MLP neurons of a small language model. Each row is named by its layer, matrix (up: input weights) and neuron, and shows model dimensions 128-223. Each number is 50 + 10 x the weight over its row's rms, rounded and kept within 0 to 99.
After each neuron's rows, "fires after" lists the tokens most often just before its 100 highest values on Wikipedia text that the model never trained on.

L6.up555:46 45 48 43 40 48 48 60 48 67 60 60 59 49 48 73 54 50 75 64 37 58 55 51 38 42 50 47 49 59 50 63 55 33 41 57 38 42 59 56 60 33 31 42 36 55 47 52 41 53 29 48 50 26 40 43 65 42 46 60 45 50 56 61 36 43 41 46 59 39 58 59 55 25 30 47 64 57 46 50 56 53 62 65 51 71 49 46 40 45 56 56 44 41 48 57
fires after: "p", "em", "i", "u", "ri", "sup"

L5.up314:61 45 51 21 73 43 58 47 38 36 52 47 34 53 43 46 57 57 48 41 38 61 45 46 52 58 26 52 49 61 31 46 48 46 54 32 41 47 54 52 46 66 53 45 58 48 51 61 18 54 55 48 46 49 46 43 63 46 38 50 46 41 40 54 49 61 66 47 49 41 46 33 44 41 53 59 50 49 72 37 46 50 53 45 54 38 45 60 53 43 59 28 40 52 52 54
fires after: "d", "D", "ad", "l", "ch", "de"

L5.up356:35 61 44 39 50 38 51 59 44 48 55 51 56 61 28 38 45 61 33 45 49 36 48 52 45 45 57 57 60 40 49 45 43 37 55 39 44 58 39 54 54 57 44 45 80 37 30 44 31 51 53 35 45 44 56 40 64 44 51 43 64 43 57 49 49 49 65 48 78 38 42 50 58 50 48 46 55 45 63 37 63 33 41 62 52 48 47 55 49 28 62 56 51 52 45 60
fires after: "of ", "d", "| ", "D", ": ", ", "

L6.up652:50 50 56 43 60 62 45 50 48 57 47 54 57 45 53 30 55 47 61 59 38 41 71 44 34 38 70 37 81 51 61 73 50 41 42 48 54 36 47 46 60 55 44 47 46 35 31 54 47 42 59 50 57 47 50 63 52 55 49 62 41 55 60 60 51 38 39 36 53 54 60 57 55 51 56 67 54 69 56 45 56 52 47 47 61 63 84 50 53 52 49 51 53 56 53 53
fires after: "ri", "O", "°", "ur", "ou", "y"

L6.up72:51 53 48 41 50 49 45 55 43 52 54 60 58 49 55 56 44 29 58 30 38 47 59 53 34 43 37 46 59 35 75 57 54 41 40 42 38 59 62 51 50 46 47 44 44 63 36 59 61 48 56 63 41 50 61 47 58 47 51 48 54 46 31 69 62 58 45 39 74 67 48 39 58 37 49 49 39 46 37 65 60 49 49 63 33 44 43 41 32 38 54 44 31 41 57 38
fires after: "em", "M", "p", "im", "ap", "m"

L6.up999:56 62 40 54 53 36 58 52 41 35 37 28 54 57 62 42 37 52 61 62 49 56 68 53 73 43 52 52 44 61 53 59 39 31 42 64 42 79 43 64 45 54 53 51 37 66 48 56 54 54 43 53 39 46 29 54 53 45 59 55 57 52 43 42 54 57 70 60 57 52 41 54 24 41 61 52 53 36 45 50 60 61 48 45 47 28 55 52 45 53 45 42 60 37 42 60
fires after: "o", "e", "t"

L5.up135:60 52 59 55 62 49 70 66 43 49 37 56 46 49 35 54 47 65 54 45 57 63 82 36 60 71 45 48 28 51 62 47 54 51 55 50 42 45 40 51 46 58 55 46 46 41 64 59 34 53 44 59 58 45 41 55 49 52 34 61 59 36 44 58 54 55 38 56 59 47 53 42 48 54 51 36 62 39 45 55 63 42 47 51 46 52 60 49 63 54 47 62 51 53 53 57
fires after: "P", "p", "L", "it", "pol", "H"

L6.up908:40 63 45 53 35 45 29 37 31 39 49 55 62 50 40 58 58 51 60 47 68 54 65 46 49 51 48 42 65 64 37 52 42 54 64 60 92 40 32 42 64 62 47 39 44 49 54 68 68 32 52 62 49 59 39 40 33 56 50 54 37 68 59 56 53 54 41 47 49 44 48 55 55 53 50 53 48 56 60 58 54 60 32 54 58 48 46 54 25 55 37 42 45 58 49 18
fires after: "om", "er", "L", "l", "e"

L5.up310:57 56 59 52 50 49 54 67 53 47 38 36 57 44 48 29 42 48 50 27 63 61 50 60 47 56 57 50 56 54 43 45 42 37 46 69 42 48 50 78 47 48 42 44 66 42 46 66 55 48 67 52 48 54 48 50 40 59 56 70 50 42 39 53 46 51 53 48 38 34 30 62 62 47 34 54 47 40 58 53 51 54 58 39 64 62 56 58 28 39 43 39 24 69 44 43
fires after: "H", "M", "c", "Par", "J", "C"

L5.up188:45 35 42 50 52 54 51 64 40 51 60 42 55 46 50 49 39 47 43 53 51 54 50 51 40 70 41 55 46 54 38 61 42 27 43 49 58 64 30 44 65 51 33 79 58 53 32 57 51 46 80 55 48 42 41 53 32 63 68 62 66 61 56 61 39 53 44 49 61 42 54 65 63 40 54 41 51 42 40 42 51 60 47 53 54 37 47 51 49 59 60 50 42 62 41 52
fires after: "c", "p", "ol", "Col", "C", "comp"

L5.up712:56 52 44 65 29 64 35 62 63 46 25 55 31 47 66 50 42 42 46 29 56 49 48 36 36 48 52 51 49 67 41 79 59 64 53 50 59 70 59 38 49 68 40 67 48 50 47 61 46 49 47 46 48 45 51 47 68 57 46 37 45 47 39 45 54 36 52 65 58 33 47 50 40 41 47 50 19 29 46 61 52 62 45 29 48 27 48 56 57 61 43 39 53 49 36 32
fires after: "F", "Th", ") ", "i", "gr", "f"

L6.up719:45 57 52 45 43 47 48 53 58 66 43 57 53 51 47 58 51 52 39 51 72 54 58 61 47 39 70 50 57 41 59 49 53 45 46 53 34 49 43 70 51 65 45 42 55 57 56 69 58 34 42 32 53 44 54 35 42 47 51 76 46 59 32 59 45 42 32 52 55 33 45 54 41 50 45 39 53 31 61 55 50 54 39 38 58 51 49 50 64 59 64 41 39 52 41 57
fires after: "T", "S", "G", "P", "B", "D"

L6.up858:48 47 59 40 55 34 41 45 43 41 50 42 54 53 48 74 66 40 57 55 47 38 40 36 51 46 54 35 56 41 39 41 36 47 50 45 46 53 28 49 67 62 48 42 63 55 56 41 50 65 36 60 41 47 59 46 62 57 50 56 36 62 56 53 59 50 67 45 54 60 37 45 39 50 44 45 58 40 47 45 56 48 64 63 46 47 67 41 72 29 64 64 70 33 47 48
fires after: "le", "v", "n", "sub", "con", "el"

L6.up818:65 57 37 54 39 46 28 58 56 60 44 47 62 50 32 36 41 46 58 58 44 58 31 69 59 62 58 69 63 46 50 58 33 48 30 47 67 49 50 33 48 61 47 58 56 49 61 59 38 76 57 43 62 53 60 45 55 49 36 57 45 36 52 46 48 48 58 68 45 38 48 60 53 38 46 42 31 52 57 36 46 46 42 42 49 47 65 51 53 51 39 50 44 32 57 49
fires after: "as", "r", "pl", "a", "ro"

L6.up773:34 55 45 60 43 39 72 48 42 50 53 33 31 31 70 55 60 45 60 54 51 44 39 32 61 56 48 68 53 41 47 44 43 60 53 47 52 65 39 44 64 55 50 59 32 56 31 48 55 41 34 65 41 54 30 48 46 63 56 51 45 51 51 33 36 32 38 44 62 53 38 50 42 29 60 39 61 44 35 67 43 42 52 40 59 39 62 74 61 48 56 52 39 44 34 60
fires after: "S", "m", "em", "M", "s", "f"

L5.up869:51 57 47 48 65 59 58 59 49 35 61 38 44 47 38 31 45 62 69 42 57 52 53 39 41 67 54 66 46 59 42 50 63 51 57 41 56 48 55 63 58 59 54 43 43 47 55 52 51 51 43 51 43 60 47 50 35 36 37 47 24 52 30 57 46 54 43 68 55 55 53 47 30 43 56 22 29 43 38 30 43 57 53 41 50 56 46 55 40 39 37 27 51 66 54 58
fires after: "p", "|", "e", "he", "P"

L6.up539:22 37 61 42 67 52 46 47 56 70 49 46 45 53 63 40 49 58 50 59 41 56 49 61 79 38 44 34 60 67 48 51 31 58 54 36 45 55 53 54 62 59 29 62 54 62 40 39 66 74 58 49 45 35 49 41 57 42 67 49 53 49 62 60 38 32 49 53 48 50 57 51 56 41 69 58 44 44 52 52 48 54 57 53 54 48 65 55 54 47 71 76 58 63 58 47
fires after: "B", "b", "ab", "el", "Z", "ol"

L5.up399:44 38 66 53 55 38 39 46 53 41 25 31 91 41 62 50 33 76 61 53 47 47 67 63 43 61 46 65 53 43 52 52 36 37 57 58 64 57 64 67 74 50 53 44 40 64 46 37 52 62 47 40 34 49 50 48 37 66 54 56 52 39 46 47 58 52 52 47 42 55 45 57 43 51 58 41 56 39 47 62 40 60 53 59 40 50 65 49 52 61 40 55 44 42 48 24
fires after: "P", "p", "o", "f"

L5.up369:37 82 44 42 67 47 35 54 54 48 44 54 46 61 79 53 42 35 36 50 42 51 60 56 60 47 37 58 50 57 42 35 43 60 57 58 48 42 58 70 62 68 58 46 60 47 21 54 75 52 44 49 55 52 67 25 48 47 45 54 50 53 44 57 34 48 30 57 64 49 48 50 48 50 39 47 49 49 56 57 43 37 50 43 55 69 41 50 64 52 56 41 42 85 37 50
fires after: "N", "S", "D", "I", "Z"

L5.up0:40 44 57 50 55 55 54 46 49 42 45 49 71 49 41 33 32 42 51 52 59 51 59 35 41 61 55 54 55 49 62 40 47 34 50 65 55 28 20 43 48 56 54 50 68 57 45 56 56 42 56 47 56 61 50 52 55 50 50 67 55 45 55 50 52 70 52 49 36 26 49 57 60 52 54 36 45 27 33 31 52 37 48 39 46 37 50 66 64 37 39 45 19 73 47 48
fires after: "S", "r", "M", "c", "C"

L5.up45:43 52 55 49 39 35 49 60 41 49 23 59 62 47 55 80 50 59 57 41 41 53 41 37 45 37 42 53 34 51 57 50 55 65 57 29 59 57 56 54 37 44 50 64 53 57 65 56 40 36 51 44 47 54 41 56 48 46 45 44 58 45 57 69 48 49 48 60 52 56 69 46 60 50 58 39 53 48 41 54 44 50 73 56 63 48 58 70 49 59 65 37 52 51 55 53
fires after: "l", "g", "Ch", "ch", "G", "ang"

L6.up344:45 50 40 39 61 47 53 53 26 48 49 46 48 62 50 62 40 44 55 41 59 45 65 52 51 58 59 62 53 37 60 46 55 56 55 67 56 57 45 47 48 54 48 45 46 57 46 47 30 38 47 60 49 58 42 42 44 65 53 49 36 47 46 60 42 55 58 47 53 66 49 52 48 51 65 37 39 55 74 57 61 40 41 55 65 39 47 50 51 45 49 58 44 41 34 56
fires after: "s", "fl", "in", "arg", "v"

L6.up482:51 53 58 41 61 55 57 47 39 46 56 51 57 60 54 48 50 27 52 36 28 50 55 64 68 55 64 59 34 62 51 54 61 81 60 41 53 41 43 47 36 62 53 54 38 56 55 51 55 50 56 43 54 53 37 50 55 54 28 43 53 57 52 54 65 59 51 48 44 46 45 43 52 42 43 44 36 62 50 43 44 62 49 38 45 54 40 60 32 36 46 43 48 62 59 53
fires after: "r", "re", "Gr", "p", "R", "po"

L5.up744:58 54 49 52 44 48 42 43 37 51 46 34 40 62 41 46 44 42 47 53 49 25 53 58 58 54 53 52 38 47 59 42 44 57 60 49 42 51 52 73 55 66 50 57 50 64 50 54 42 66 30 58 46 37 41 50 60 56 55 51 49 56 41 54 52 38 59 52 38 39 58 50 30 43 58 44 54 56 65 59 57 55 56 54 60 50 47 45 51 69 47 48 33 58 56 51
fires after: "w", "a", "W", "le", "s", "e"

L6.up60:39 57 59 50 49 29 50 35 28 49 39 37 69 48 48 34 58 31 59 58 40 43 60 29 62 56 50 66 59 61 39 69 51 33 62 48 51 55 48 62 54 49 52 57 42 50 49 48 40 54 45 55 50 55 30 55 41 50 54 53 58 43 58 33 57 51 45 52 58 43 35 50 47 53 50 58 48 62 39 38 47 58 49 53 41 25 49 48 55 40 44 47 51 54 66 25
fires after: "T", "on ", "t", "A"

L5.up458:42 49 56 45 65 47 54 59 57 49 39 39 40 53 56 53 37 60 51 45 43 54 50 48 19 44 37 48 46 50 48 53 58 46 51 65 51 38 66 56 31 62 59 81 54 40 44 51 48 52 49 50 48 48 47 35 57 41 49 67 65 39 43 69 49 70 48 62 49 45 62 34 71 35 44 24 61 45 55 39 41 43 56 50 44 36 49 57 55 66 56 57 47 29 30 37
fires after: "ch", "Ch", "st", "c", "h"

L5.up803:46 51 54 43 57 62 46 57 48 49 47 48 70 67 43 46 41 58 20 59 65 69 65 51 44 42 52 50 49 47 48 36 53 47 55 42 49 36 48 65 49 56 59 47 45 62 50 57 48 50 41 45 52 56 58 58 56 45 44 59 41 45 49 51 51 33 42 36 42 39 40 63 37 50 57 35 50 26 53 48 51 51 58 29 43 55 51 44 54 52 67 50 51 59 54 42
fires after: "sh", "L", "F", "fl", "f", "P"

L6.up777:53 41 58 52 31 61 57 39 63 67 55 48 54 45 44 56 31 51 45 38 52 51 49 44 56 49 35 60 41 55 34 61 44 81 47 48 73 43 41 65 55 55 49 56 43 39 66 46 62 37 29 62 53 45 51 29 53 42 52 68 56 51 44 47 54 59 53 43 38 71 53 51 74 58 64 48 58 46 47 51 56 69 33 43 52 64 50 54 49 39 57 43 47 54 67 39
fires after: "L", "l", "opul", "Par"

L3.up493:45 55 36 62 68 43 72 52 49 27 44 44 35 52 43 52 56 47 60 54 49 45 44 62 47 38 46 42 68 50 56 55 49 49 58 28 34 29 49 41 52 48 48 66 50 42 52 51 55 61 48 41 43 48 64 49 50 61 48 41 41 43 75 49 40 56 53 59 28 64 43 32 47 60 51 58 42 49 46 52 26 34 63 24 48 54 40 81 66 45 48 63 41 59 32 52
fires after: "| ", "; ", "g", "P"

L6.up758:54 76 55 58 57 47 47 57 40 55 50 51 46 58 53 55 34 38 41 29 60 49 39 59 53 48 59 53 46 50 57 53 33 46 54 47 38 35 53 63 55 44 62 50 41 48 45 50 53 47 42 70 45 56 35 45 30 36 52 57 45 46 56 44 55 30 54 48 50 37 47 44 64 53 59 29 40 39 40 60 49 37 58 46 32 47 63 46 60 56 60 57 69 49 54 39
fires after: "C", "N", "c", "Q", "On ", "A"

L3.up127:64 41 65 45 51 65 57 42 52 46 60 66 49 46 64 61 37 51 49 53 55 50 40 48 52 55 71 38 59 41 83 50 47 58 66 36 56 51 31 35 29 51 77 44 40 44 56 28 53 56 43 48 42 45 58 53 44 43 56 53 50 48 47 54 51 57 60 46 60 32 40 51 53 53 47 33 44 47 44 64 46 45 49 51 49 69 51 33 52 48 63 44 46 49 44 44
fires after: "| ", "s", "the ", "0 ", "; ", " "

L6.up69:40 40 47 47 65 48 54 55 41 54 57 39 40 43 43 57 59 59 61 54 55 53 82 38 35 42 51 51 50 29 53 48 58 43 61 56 41 51 55 38 32 53 64 50 49 60 57 62 43 39 58 50 65 50 51 58 49 59 43 71 56 39 58 74 61 34 44 76 39 53 52 63 43 60 73 46 41 65 63 34 44 49 46 54 53 53 49 48 38 63 57 39 50 66 40 43
fires after: "l", "m", "b", "L", "p", "W"

L5.up87:47 48 64 42 43 45 45 47 57 60 37 37 62 54 67 47 41 49 48 48 47 50 49 33 61 45 39 54 57 42 47 62 47 71 47 37 53 48 49 54 47 46 53 43 48 55 43 49 51 67 60 54 38 54 58 51 39 46 53 46 54 49 44 65 48 55 57 39 40 43 66 33 33 50 69 42 67 46 56 56 53 50 32 46 66 54 42 56 27 42 51 63 58 65 48 60
fires after: "P", "p", "F", "B", "re", "b"

L5.up529:46 59 55 49 48 63 64 50 68 41 60 56 60 66 63 49 39 46 60 43 57 42 39 67 56 46 47 31 58 66 50 49 64 46 55 34 50 46 20 47 30 49 63 60 37 40 53 58 61 55 44 63 61 54 54 50 54 39 59 62 30 68 54 69 63 39 41 46 24 46 22 44 54 51 46 41 46 34 49 55 56 49 39 40 58 56 50 47 58 52 68 54 57 62 60 45
fires after: "M", "m", "comm", "p", "Comm"

L3.up940:45 34 75 53 58 68 39 55 44 61 54 50 53 56 44 44 60 47 41 37 55 46 50 65 43 43 55 58 28 54 56 34 38 53 52 45 53 43 44 90 41 60 43 58 51 44 50 64 50 54 32 50 41 38 55 24 42 47 64 46 50 50 33 47 51 54 25 42 54 50 30 43 53 46 43 48 62 51 42 33 40 54 49 37 66 51 58 55 71 48 52 53 34 57 48 49
fires after: "C", "D", "S", "R", "A", "P"

L6.up416:38 51 48 47 45 46 61 62 69 39 46 49 33 64 50 46 38 36 40 37 73 36 47 57 68 59 44 35 40 39 47 55 46 45 53 60 58 53 24 50 52 45 49 56 60 49 38 49 65 49 45 46 65 36 52 51 61 65 59 42 49 51 58 48 40 46 52 43 59 38 42 44 43 48 28 42 49 62 42 46 63 46 59 55 62 39 50 57 46 65 41 43 46 45 56 56
fires after: "c", "S", "r", "ur", "tit", "m"

L6.up873:57 50 57 48 58 49 59 54 62 36 29 20 35 48 58 60 42 62 68 39 52 52 37 51 47 40 77 63 48 41 53 42 50 55 67 56 37 44 51 44 51 56 46 48 53 45 17 21 25 59 46 60 50 60 38 51 61 62 55 53 46 57 49 36 38 54 60 41 47 49 56 43 48 51 52 35 50 43 46 38 42 37 54 40 47 18 61 52 54 66 61 62 32 56 62 53
fires after: "h", "one ", "s"

L5.up141:59 49 49 52 35 51 41 47 44 53 46 48 40 44 52 31 64 51 51 44 40 55 55 39 37 54 53 48 43 47 52 50 49 51 29 40 53 43 59 72 44 52 46 39 61 36 53 55 47 70 43 58 58 60 51 50 55 42 27 66 60 82 55 36 50 55 52 59 40 40 55 49 29 32 59 48 45 50 59 70 57 64 62 48 50 60 69 51 32 46 30 52 28 54 53 52
fires after: "sp", "me", "comp", "fl", "f", "cont"

L3.up785:34 35 29 45 49 41 42 65 43 40 47 28 52 41 43 67 36 63 43 33 65 60 55 45 61 49 61 38 64 55 50 45 47 43 50 61 31 62 38 54 57 59 49 46 49 68 53 48 36 71 35 52 57 58 51 55 66 53 41 37 49 45 54 50 41 65 49 54 52 58 46 39 44 36 60 47 38 32 53 59 47 49 57 48 50 35 59 43 71 48 38 36 42 30 42 45
fires after: "s", "g", "ass", "v", "n", "st"

L6.up597:56 63 54 48 43 55 43 52 61 43 53 58 65 59 55 42 53 52 26 45 63 51 49 28 45 53 65 62 49 64 48 53 42 48 57 51 52 48 50 76 57 43 56 53 40 44 49 37 43 72 48 61 45 56 49 51 30 54 58 46 38 62 48 45 48 46 48 53 53 50 52 25 50 56 49 45 65 52 65 36 70 42 51 52 33 52 29 56 45 49 49 54 56 60 50 45
fires after: "c", "si", "p", "C", "st", "y"

L6.up939:53 24 57 63 59 39 75 56 54 50 34 61 31 40 50 43 64 52 61 64 33 49 66 35 38 33 77 35 43 64 61 51 52 64 52 51 38 64 46 60 53 59 57 45 54 54 72 61 41 50 52 41 58 47 45 47 57 58 49 45 41 44 62 45 51 40 37 48 48 52 45 52 55 36 40 56 38 54 47 32 64 39 61 44 34 50 46 58 59 55 37 48 41 75 63 38
fires after: "ro", "l", "L", "r", "Can", "ur"

L6.up591:46 38 51 43 46 60 54 32 56 48 41 46 73 56 59 54 48 41 36 57 70 42 49 51 40 33 63 35 43 50 47 54 36 50 47 34 37 52 51 52 44 54 43 29 49 65 51 46 46 40 56 42 57 50 44 57 47 49 47 60 59 49 37 50 63 28 39 57 47 54 45 63 46 46 45 33 51 47 51 52 52 56 40 44 39 57 43 44 54 43 56 37 49 52 57 41
fires after: "L", "f", "el", "of", "E"

L6.up313:37 47 50 45 58 53 46 68 50 57 43 56 64 30 49 66 61 49 47 55 44 59 58 47 47 57 47 59 54 39 49 57 54 47 67 60 34 55 33 34 36 55 48 35 44 55 62 52 57 47 60 50 57 46 43 38 61 52 43 67 53 40 43 55 51 50 62 45 46 50 50 53 45 57 50 59 26 36 61 50 53 69 43 39 43 41 64 29 59 61 38 42 35 39 47 55
fires after: "n", "h", "l", "sh", "L"

L5.up801:53 53 52 49 65 52 58 70 47 47 43 27 49 38 67 54 57 45 51 46 75 58 56 55 56 63 60 62 60 47 64 53 53 42 47 58 73 40 41 50 64 48 45 35 48 69 47 51 50 55 54 44 29 46 39 52 57 57 43 70 34 41 35 55 40 65 37 43 38 50 40 58 44 27 61 49 43 43 38 68 45 58 56 47 45 37 40 47 46 48 59 37 38 66 46 56
fires after: "M", "m", "L", "0 ", "re", "P"

L6.up299:33 60 58 46 56 46 62 60 54 35 49 30 49 54 56 42 53 49 64 53 41 60 57 30 46 51 41 42 41 56 43 56 57 29 57 60 39 31 45 57 58 68 53 58 57 47 44 62 45 45 57 52 59 40 42 52 60 58 63 77 57 49 40 61 43 25 41 56 51 36 61 53 60 58 57 54 52 33 36 57 52 47 34 46 47 63 52 53 56 46 53 48 43 52 60 44
fires after: "M", "A", "D", "K", "S"

L6.up3:44 55 43 64 58 37 36 24 52 48 41 61 50 62 61 56 55 39 48 56 44 59 43 45 48 48 47 57 49 66 45 45 56 65 31 51 58 56 24 51 46 43 76 63 58 55 36 46 45 53 49 61 51 48 29 47 46 45 42 50 41 44 56 37 50 52 30 38 32 53 50 53 71 56 41 53 38 39 69 55 39 59 55 31 45 47 47 59 27 40 49 37 45 43 44 56
fires after: "gr", "ch", "r", "el", "Gr", "f"

L5.up325:46 54 53 52 32 54 57 32 58 63 55 62 67 44 60 52 49 49 46 33 75 41 40 31 58 44 60 45 59 40 53 47 39 20 63 45 73 59 35 57 45 39 59 45 49 56 42 39 67 53 66 52 50 54 49 52 62 74 37 38 66 45 53 59 52 22 58 53 41 54 49 56 28 43 48 47 72 52 40 42 55 37 37 50 64 56 52 45 41 49 55 42 51 56 51 59
fires after: "R", "r", "o", "ur", "tr"

L3.up290:54 47 49 67 48 49 68 50 48 28 38 51 37 42 48 52 52 42 41 46 48 43 63 35 64 58 52 34 37 61 50 34 47 56 31 52 53 40 61 35 43 51 52 64 39 48 58 52 34 51 55 44 59 43 49 40 39 54 57 46 51 33 57 57 48 49 55 38 42 54 44 50 42 59 59 69 47 43 41 57 39 60 50 51 52 53 66 64 58 53 41 47 45 55 52 41
fires after: "0 ", "2 ", "–", "5 ", "1 ", "3 "

L6.up504:36 39 50 47 50 63 42 65 55 59 39 55 58 49 55 55 43 62 44 57 38 58 60 31 45 49 57 51 46 50 60 45 39 35 55 53 40 31 35 53 54 58 45 43 54 41 39 47 55 37 54 32 61 46 54 36 60 58 43 43 49 45 59 68 37 54 47 51 51 43 59 69 40 56 54 44 41 41 46 65 60 51 50 40 73 53 58 62 57 65 60 69 49 68 62 47
fires after: "a", "o", "l", "ri", "qu", "y"

L3.up178:49 49 52 56 31 61 41 46 52 53 37 53 56 60 48 48 64 46 54 66 54 59 42 37 43 68 42 56 47 36 69 51 34 49 74 46 45 50 38 49 44 52 62 52 56 44 54 66 55 48 55 35 29 48 46 50 52 54 47 47 62 46 51 48 45 43 60 39 40 47 39 58 48 52 54 71 41 28 50 50 51 57 60 55 49 38 39 43 75 59 36 44 61 74 63 46
fires after: "ere ", ") ", "201", "200", "8 ", "202"

L5.up174:59 56 53 45 57 55 34 45 48 55 42 50 44 51 51 58 55 57 60 63 29 42 52 38 40 54 41 64 52 36 35 43 50 53 58 29 54 41 51 49 68 66 68 60 58 72 54 54 23 68 47 59 54 40 47 52 59 41 50 64 31 52 50 61 49 62 41 52 46 51 60 45 22 46 66 50 48 48 53 48 51 65 51 48 60 49 44 52 37 52 58 53 51 55 56 62
fires after: "he", "e", "bu", "le", "de", "F"

L6.up107:51 53 54 56 44 49 50 60 39 47 50 51 44 57 61 57 53 56 57 38 65 28 36 59 63 41 44 46 26 55 57 46 55 23 43 32 46 56 49 41 59 38 63 64 48 56 57 52 49 61 50 44 22 36 58 43 34 50 55 56 39 58 32 49 39 67 52 49 33 31 39 44 45 43 38 52 38 32 44 49 68 45 49 57 55 52 45 66 58 73 48 54 47 62 59 45
fires after: "c", "m", "M", "the ", "("

L6.up665:36 56 58 51 67 60 47 53 60 31 43 54 49 64 44 47 43 43 62 64 63 44 55 48 58 24 41 54 35 43 46 46 40 40 52 51 50 37 58 49 52 55 59 53 70 43 44 58 42 64 58 57 54 37 60 36 53 34 56 46 58 43 51 51 54 38 55 48 67 61 63 49 36 72 39 66 47 53 46 36 46 28 51 56 38 55 55 39 42 34 63 46 47 61 49 57
fires after: "d", "ed", "t", "O", "D"

L3.up567:41 43 48 48 50 39 40 54 46 30 65 57 43 63 45 59 45 61 50 53 54 48 60 38 47 49 54 58 51 49 80 53 37 47 52 51 52 46 28 58 42 62 57 45 68 66 57 42 52 48 50 47 51 55 64 34 50 60 57 46 38 49 50 59 39 62 54 67 46 52 55 48 54 50 54 61 50 42 36 55 38 47 41 15 42 65 48 49 51 51 45 42 62 54 38 54
fires after: "\n\n", "| "

L6.up73:60 43 51 56 58 48 75 54 43 34 45 40 42 52 42 35 41 61 23 56 43 47 60 49 50 50 49 66 60 62 65 38 44 42 49 56 59 59 49 41 50 57 50 66 39 36 19 30 67 58 49 65 46 30 56 51 41 48 40 48 65 41 50 71 45 49 32 48 55 50 74 64 35 49 35 43 43 64 49 50 59 59 49 45 61 40 41 46 39 51 40 55 42 57 65 52
fires after: "b", "B", "tr", "por", "m", "M"

L5.up952:56 54 62 40 42 57 63 60 38 43 43 15 48 48 39 59 55 44 29 50 52 51 71 33 45 61 62 37 63 45 47 38 53 66 62 43 59 76 50 56 52 49 45 63 46 66 57 40 59 39 57 63 59 42 40 45 46 50 65 67 53 60 49 48 51 59 38 43 40 55 62 39 44 48 44 59 38 57 32 48 51 67 54 37 65 26 59 39 42 50 52 39 57 36 58 55
fires after: "B", "b", "A", "at", "t", "e "

L5.up563:47 47 61 40 39 64 44 49 43 29 41 53 69 66 31 54 43 50 62 50 44 48 60 49 41 68 52 51 50 49 51 45 57 55 49 49 50 46 65 59 63 35 64 50 46 57 40 38 27 57 46 61 68 52 60 48 54 52 67 49 47 56 46 45 38 54 65 31 63 36 28 35 43 49 71 40 57 59 51 43 47 63 44 56 41 45 56 60 48 69 50 33 39 47 62 51
fires after: "s", "S", "en", "a", "ed", "the "

L3.up295:34 39 39 46 49 55 56 41 28 40 39 43 64 53 53 57 35 45 62 56 59 51 63 46 61 51 50 41 61 24 59 48 20 41 78 49 61 49 25 46 41 66 41 51 46 59 45 39 54 47 61 53 37 53 51 34 50 36 43 70 32 62 37 61 50 46 49 57 40 51 51 62 44 37 50 51 55 51 48 19 31 42 54 40 41 47 49 52 52 54 42 50 27 56 49 60
fires after: "\n\n", "- ", "pre", "n", "ed"

L5.up643:25 59 66 34 44 41 46 58 53 64 64 44 34 47 45 51 60 51 56 39 48 50 46 47 40 54 60 67 59 31 60 51 41 48 51 53 40 63 61 73 43 68 53 58 67 59 55 50 34 55 29 47 65 39 58 39 56 63 64 52 59 44 71 36 43 43 31 52 51 39 37 51 66 37 42 53 72 38 44 43 46 38 66 64 49 60 47 48 53 38 58 40 66 73 47 67
fires after: ", ", "\n\n", ". ", "| ", "\n", "and "